Weights of a small transformer language model: 72.5M parameters, no biases in attention or MLP.
MLP neurons of a small language model. Each row is named by its layer, matrix (gate and up: input weights) and neuron, and shows model dimensions 48-175. Each number is 500 + 25 x the weight over its row's rms, rounded and kept within 0 to 999. Numbers have three digits each. A neuron's up and down rows have the sign that makes its largest values positive.
A block is one neuron, or neurons of one layer that tend to fire together. After each block is what it responds to, as a language model described it from the Wikipedia text at the highest values.

L3.gate393:519527530499473531500531520485486495535508500483491470492500497520491498455515497538514487497533505497478511515472513492506469490478492507487474476497507470484492543496475454487487511475529490477505510492531525483525477524513506501537480519487526504505506524502510467450532498519479532520488547491520490427505519502493540493512489500516541521514505507504514440532518438471496519528502
L3.up393:486469476462527538464489479488515496512497510523551475541451471513507478522480517526500497512486445531491487510487475554512454489517497591506497522540508517492500501498506457511467471549482510517546495523501518446524443524517440501493516471498532462486501482512518480475517488470525533521491471523469507507509472550521509478526499520508490502480499531521490521492519553508476506467518
L3.gate1025:447489532499516500456512471477496542515503499505519499551466467514511473511510516503470473491540467518534489495506500534526485473487487479530504543525473536447520504499523460510487482513485484480478529492466461533524482557550501489505523502491509484519492500500504565478487525484505510487501513457514526489514479544513462498534496471531538491494519533527518567518507541536519515534510
L3.up1025:495487558508508551513501513521490441455515473505474537484498509497489461519534487547520491474517495528524496554506511506550482486485505486522509492489539473489562516537459485457450511510515497483488509508495517497471463519500504506487518474469488504509504522502510496533498495473525515492508521491522474498501495542500516463480530504482477497466502508524505483527503530449436506519518
L3.gate1226:489505509489528506504498545533478482539473457483505471519500511540531491506499498513460499477481498551510483519493508493466465517486479484502524494506495469497498503515473470463511503480470505515446499482513468494505505509510534494470525495547503543490489506521531532466497459524533498461529549483551470520491480515505488479478491511493528456492537487509508525515573479533437497525480
L3.up1226:503504493480518484498480471552496449508473500521497499482489504528487485485492501480510488511554518461508529493521516511554494507467489526518469451509467535512505533495482484491509526507496461479525519511499516475438512527473484524523505508508501494507485522475476466519523474521486525498536476443482458499511488505506467476493505508529478527527537499509483495490499530472522489514547
L3.gate1712:484510548510476484483539507524502475487484476536457478520492526487447510456526423522484464512535486509514443474475518537511519486497519528515473467468522511492527521518506468519472485494485444502456518522487517541509463476510523491531504502476496526485487531492482482491483473510501533519525480461508489517521475500557465517515474495521525495477516506485498484513485493528489503450486
L3.up1712:452470481490537524539472510517489477474480518482448465488521480521485512560501494463483470507554519487491507477479527499527461499492461465545511472548510503482487526508530471459527501490509547478506489490470503464483486489518488530495510493519511502535491488514539522521500508513504542485527535489473491491500463490485509500494505454490532492534513556502561498532474474490492497495500
Body parts and positions

L5.gate12:456472516484469486504501515470470481506515507523518480496484562544511494544505523527523516491533537495525503474498501514472525481456507491479533470526540490466476510497459493517486477540543526446510502491492543493488488510498517545460502533465509487542532508443538459502462536512492450500446450484482546560497526488512491528474522502502511516521541504506494474527470453525502512516560
L5.up12:506468491502461489563523515555504467514508457544590501496500508546540515499513539501448519505469524501499517515483499497538498482491475454509466532503505514489520518480510462512550502495500465515474518473512495509472466510491513511514504508456517511546525518519502539497498525488497518494485491499502513538518540460508534544479467518520477497496464507522475496508468501509509508530529
L5.gate173:512501504494541487519491493514462528528469493509490510510465464537482515538494480480492517516521508514453500461491476500523500507487506515521503530526527509540504500506473495522477516493500471466496505515567530495520484524484485487525460491499510515495524538506534497488504551485545517492464509534529497540500463475527497496488467490478504537513467503540500502534512500459510520512477
L5.up173:486503531562516483463530537499530521514544467549514484515502499561467488494492536521492513466514503541508517509506525495535515496534464527492534503511530521464513437525467520471514529524518509495494509548525496522485529545485514472510489502547552512447522535478446510495472508525489503471502536521549499478504456519513508508491489490526485475455452461493522505501485471506477519534496
L5.gate194:470504536525490487463471502511485543537458493487518492469452462488538498522523478521508489512486514481500514472515503497495504516512471506523497518513536526508494540496514504516523528460524492448499488515533516517473494485504505501475472528470515499515513496492491474509502515487517503519470528468481450483481506512488493475442533484469488534541445486511511501513507476483483493512522
L5.up194:470471505525447499464470490502474475474472536497486485466537428475490461475511454533442517496479502503475534478503529508529506462540484508522497550469502497517528513487509506506524522457433536506489526502514463538489474476493473517494457493520527488539518512487522502549494516494503517468453518519487495471501450526488526479495465499508521507515503517533479508474497485511503500511506
L5.gate278:454474489457517515487524499506490507489498505501493532493501523517488530514504499504486486471554513489497465495472540504482500501526452472491523518499494519526495490452477485521496481517521490525502498479452494500480488493496517543551500490480509476498493466501483495462503561480499476500555481456475520566510494515502483521464482509497455501529512516592440521501500529497509467511512
L5.up278:477484481489459495525501516501480561495486468492520527455488511503493470526520491514540444515497480494520471466516537454469467516458477482495521480469523555521520519500497504559522475503476491484470517524493509491529530487532481499532488477506465472503512487453487497501518560520464513486533460521480474541527493498499475533495510503461511474483461545495522500497523507469444454490457
L5.gate320:466482504492470458524478526507507500470515448506516552455436505522498535500528451537453505441463469562479496537471504565448552498489476502531509509494498494499482561500462505474501502510509496483516472474478540513508491504530520490487505508524502548480496486531536533511452495530517477506513523487494551483559489462500486496456509540528512509497467513484485474530476510488500510506503
L5.up320:492487460518442501517526515515533534535500468518492541512491488473465487495472538510478533495475473512535510497534486525458529474504467487507506495495498457494532466495534495501491526510529513516511547495491499524488460475528481531502512497545505513470479515501519475493454503511521498442470505490485481524500517509533472518508477552523519488516540476496496498508481484502551516509538
L5.gate321:478495488463488481518481494477488499479478486511512524555466491481485484488541529481490493468518491518470509516463507481504482513505468472456503516495493536571575459487481475532491491546487478525491471495511524496480446498478512527467541500521474528489515503461494470491545476482494483514470525508481512516504510489506502470443505504500504497512522489536477507505543519511482525524475
L5.up321:483532477512475539499507522504468479519484496477541508496519527445528488505506490462517560513462511527513495540497498485508460468506451500480457488485518509490536441454497445541511496497495494490474457466497525473539522481494499492487502501542481476525476469464491472453459539478501508500513506525523497515525492541533516478475502505506503499479487516525475514492489498508450487499517
L5.gate335:523521488502553464540497522476469487580497506508478555509521527475524501508503530454514513518473551516542501504440512482563480483511514475522464478472506501481507474511519502546484495546457504518503500471517514488493496516492446456512483524515514516535521523496523508508478483476483514495465503542508499523475508506478508511421506486462476501540477507508532492503515462509527483510523
L5.up335:486543501492522490486491544479523491497529507497518484508471534493525496500491517479489500461481506515458477509492495535496529471476515502495492513493491472527467527476527517505488540491511495519522498558481477515483496472517518499495483507500485499530482535494513519522514518485494492468493507506505525496506473559508500502517492562535469499524541530480490493535471534515517488552512
L5.gate421:466527477527491495533487516475501469512505481475523513517476471515490489481545459526525503492514468490490499467507475479446509524520478461490507509463506483537465531519509512535556498547481532516530435488485464515510541526487548485487515521500529503521524508488490481476495508529498443455459507505488504445449514520516473534480502481545520485520469512503533491485480501505539523548516
L5.up421:488500506505541509494518485510522510485458475493491486497495509463459506489514524510540531477508529515496487447462505507479452487457511460553440470520518523486444470563520518474522487509479509485493559499516521483489444496497496475508458482495516544469527474498460484509521525499493474463505513541509528511526466497499510482471490506481524460544493524515550569496521496505495496481518
L5.gate514:453468487496509510484482493489491503457511487505514512518488453467492495518485487488506504530457504511526464489534462500517534484536491495509514528523511478512486487473538525500459513488534493514493490504503499490507451490490523508517509551480526538537511482521522478484520531487494526503533524467464525490473473487497497479541499515523465528508472466545479541516503499527495455503523
L5.up514:499530482548489517542448506499510483464522488495466504499523519507456477483504496471481462488516502524537490491529507527514512510462482485508482504531515487485504508510515460519535544531479529495514516510511488507485479515513546508501497507525508498477482481526492510503492507490529531505499499484515517537513500495498499486502475488486495471508526481548500493504477528466516481496509
L5.gate586:486513460502479481432506455452491511541512496537514508451480484499498471510494476493477468503460484501466538498520501492513489519501486494531419452520492491479472495469483513506515488522525529485545462511459503532475525478501504519471479484450497481533476509502465467493475516515539488509489495501527502481489476515536525515459481465500470543470531522504485520520463475525530497511496
L5.up586:452486472518489468493485510514549514520500491496492517540480554533525456497496495576536496487487512476497532501525471480477488516488449485496511500511497506505477546499504487465432539504511456479533547464506519484453457469517522463483476519505520476540510503487503519548510474490510504489520490447471524482486488470532479497470483483506495498509508476536491498484466513524500518528526
L5.gate832:495488502485492512523496492507523473527494467514546555472486522507477496490485470484507482508500481490510518468511434520510500492499532504560519488476491530515495489472521533519489495477489480516539471509526510536496473479499493530480541502476504487492492514492465578523494462478516479503522528501429449478518498482524515525475492501458489546498510447489510525501477468534532574497520
L5.up832:521512525488518495491437452503522518540473469540523528522524507531506495534496494508487532509519511556521501502519493477472435497525484452530482546524512483498521537463501517477538513528513511518515483479480500496473445503518518480486484447491479479486489532521496536502519475526462479466483542464460496461490520523499472491534465526468485516513472482530479528514507486504525528510455
L5.gate842:502515549507533485529531485531480489487508439548509514432491487482523477492529497477495491469508514475496533470522485523546464462521474520545511478543475524501520491476466503516472505494516505509529487494534514516471471485498484525499513517501522472480517503488531524480485515499529472494531530488476533472488512526456492523494522512530529519521444521512488502507479482513527506510550
L5.up842:485483505540484525516504448480505452490488545525493504475541442489515449522511447511489486489501477490488516527524506531512473533477474485490514496523475510493484490462521495483537508525488493477526558499519519470501470477474499470532532515491534531481548498512479507526515496501551480441524508511451476501548498495498511547496466504527523519461515513543471509524509461514507527484532
L5.gate868:514505493495452511536520491507465479475505446507500489485462461481501496514519506511482490489533511515471500507481530525507495476480497534475471521498503540459495490513485508496516531520509531530487464471534508522508479474477519494563507514533512509522478480486507498539460462517481551490458491531475477478496530489518470473496501536517508505486499513530536469477458493490506499522537
L5.up868:518504498492481502491509520506473444508494506471466499531500501485437507533515486524484513496515444452488548462521468520502534514516445485516479454478478500527476521464504536496477521526480468501477474500505562509505496489509499502518527556507494492495505483504523493508481446532481552505457513503458438467529511503465502535491514484525545511522485530474522489432489488500447522521513
L5.gate876:449480472524483497503508495553502528527533494469522484506512503501477505497517502534499502512515503549519506532519471542514531543533513529501541485495511538473496444500484481492496527521525500503502504525512487494540495463507513526494535486543540485511527492446474500541534516506523480495491536504495541446515488490483512480502476505529480468477481565552521481501491544480492505480501
L5.up876:499464510540521500500501478554490486506530496555488469479539473579467486513536491467510521477531536492548473512494496532492470532505495486533538518502495506457508479497505503458491516531533482501493527528502498505519480505521493499459523481477555496516514496454478501560499577531498456497473488519455489483489522517463462472486512471500519471472522498478496534506513510481492483508530
L5.gate940:472491481470546508520494510492523528529506502516495561524489496539480492517516548566495471552494502484479555520471470468495515535505501514482514460521519491495545523471483520510518545444492529506480500553514538508528493481516520537498518521544515479534497486487525510455515524478504521466487454500517483497536474531460511516470537485511479527512483493510500543530455532489505539510463
L5.up940:488515518534483497525484548493534487507472486465518499452490508518521443497553542488506492501472485489497466452534497538511458519450481496509487526495499522501492522479503503478481525535497509459485473469524536574540498506565443561480533499511511533528504513510508498512523540487493541525466511506524503473500463496532460486531533514477493476502487496489513512478482507466492480488513
L5.gate1134:485511522483540492536521519481526476517497499492516535459557492472510483474477490521496534538521504555513475484518498496509532508515497517485511534476494475513537544514442522507504476481488528506510522518500484532499473485489507492484521505524496494484510533470520448468538546527515480483482474485492495486525505496510515522451468508510503515436475480516497471486471522506498512515433
L5.up1134:498500439551479458486555525491533512480524489490491479580458475498499494506450464515511513526513514509497491488525495458495513518504451496537460526504515506516519524517495497517497546544523467488498471517474525452491492463514532489481503494516523504526475528537520499509466526497486466421489511482509490448493487489509532539464530488493516506534494515495533514505512490531572540529489
Mid-word fragments

L4.gate366:496489474509530523487472516429522525525503482503460507501504519513493470513453504474487503558457534486529495493481480499517483496530480519460464506471520504523462530489537502488541492496499519495479537453523481495478459431548517475494469477495504539478518518530497481507487476470485489529520530493517464517510504521510480497505486528482540485503544492496537518513515486487502500526501
L4.up366:478510464486486503485488490521516475556514508528499497465495554468534523520520484521477508521502531553475464488469520481435478509536531517500511518466479526535496510452501515506495497509468457491509496487517530514514478505507524513525497502530507483516492474525479489528506454479514541505481511496570488480513509455533529492506453529521535535562457500483524513506510460510490480525477
Mid-word r pieces

L4.gate144:461476532488536471490451471481509526523481456508483527487496494536486484484524473527497472538513481509503503478521498478446542468495449467500534508486481516481544488462494477467540547519539482510502499457509559501518512441455529499494494473491504508509517534501552514492477503468544504497498508486522499499495476550491489500509506468462490510512508509491536495526539444468500487497503
L4.up144:504465498467502474496458493539482524530494486491449466504526514456513480485485454502513476443515478588493507481476478482513485508468491482536500527504481527501467531492504504480496480538527452521496495542493513456480487518486473487530494481467523522479468509511534551437510497475531515485512528512541514507515543489476462463486496522472534512488509536509485508504510427490461458479508
Body and object parts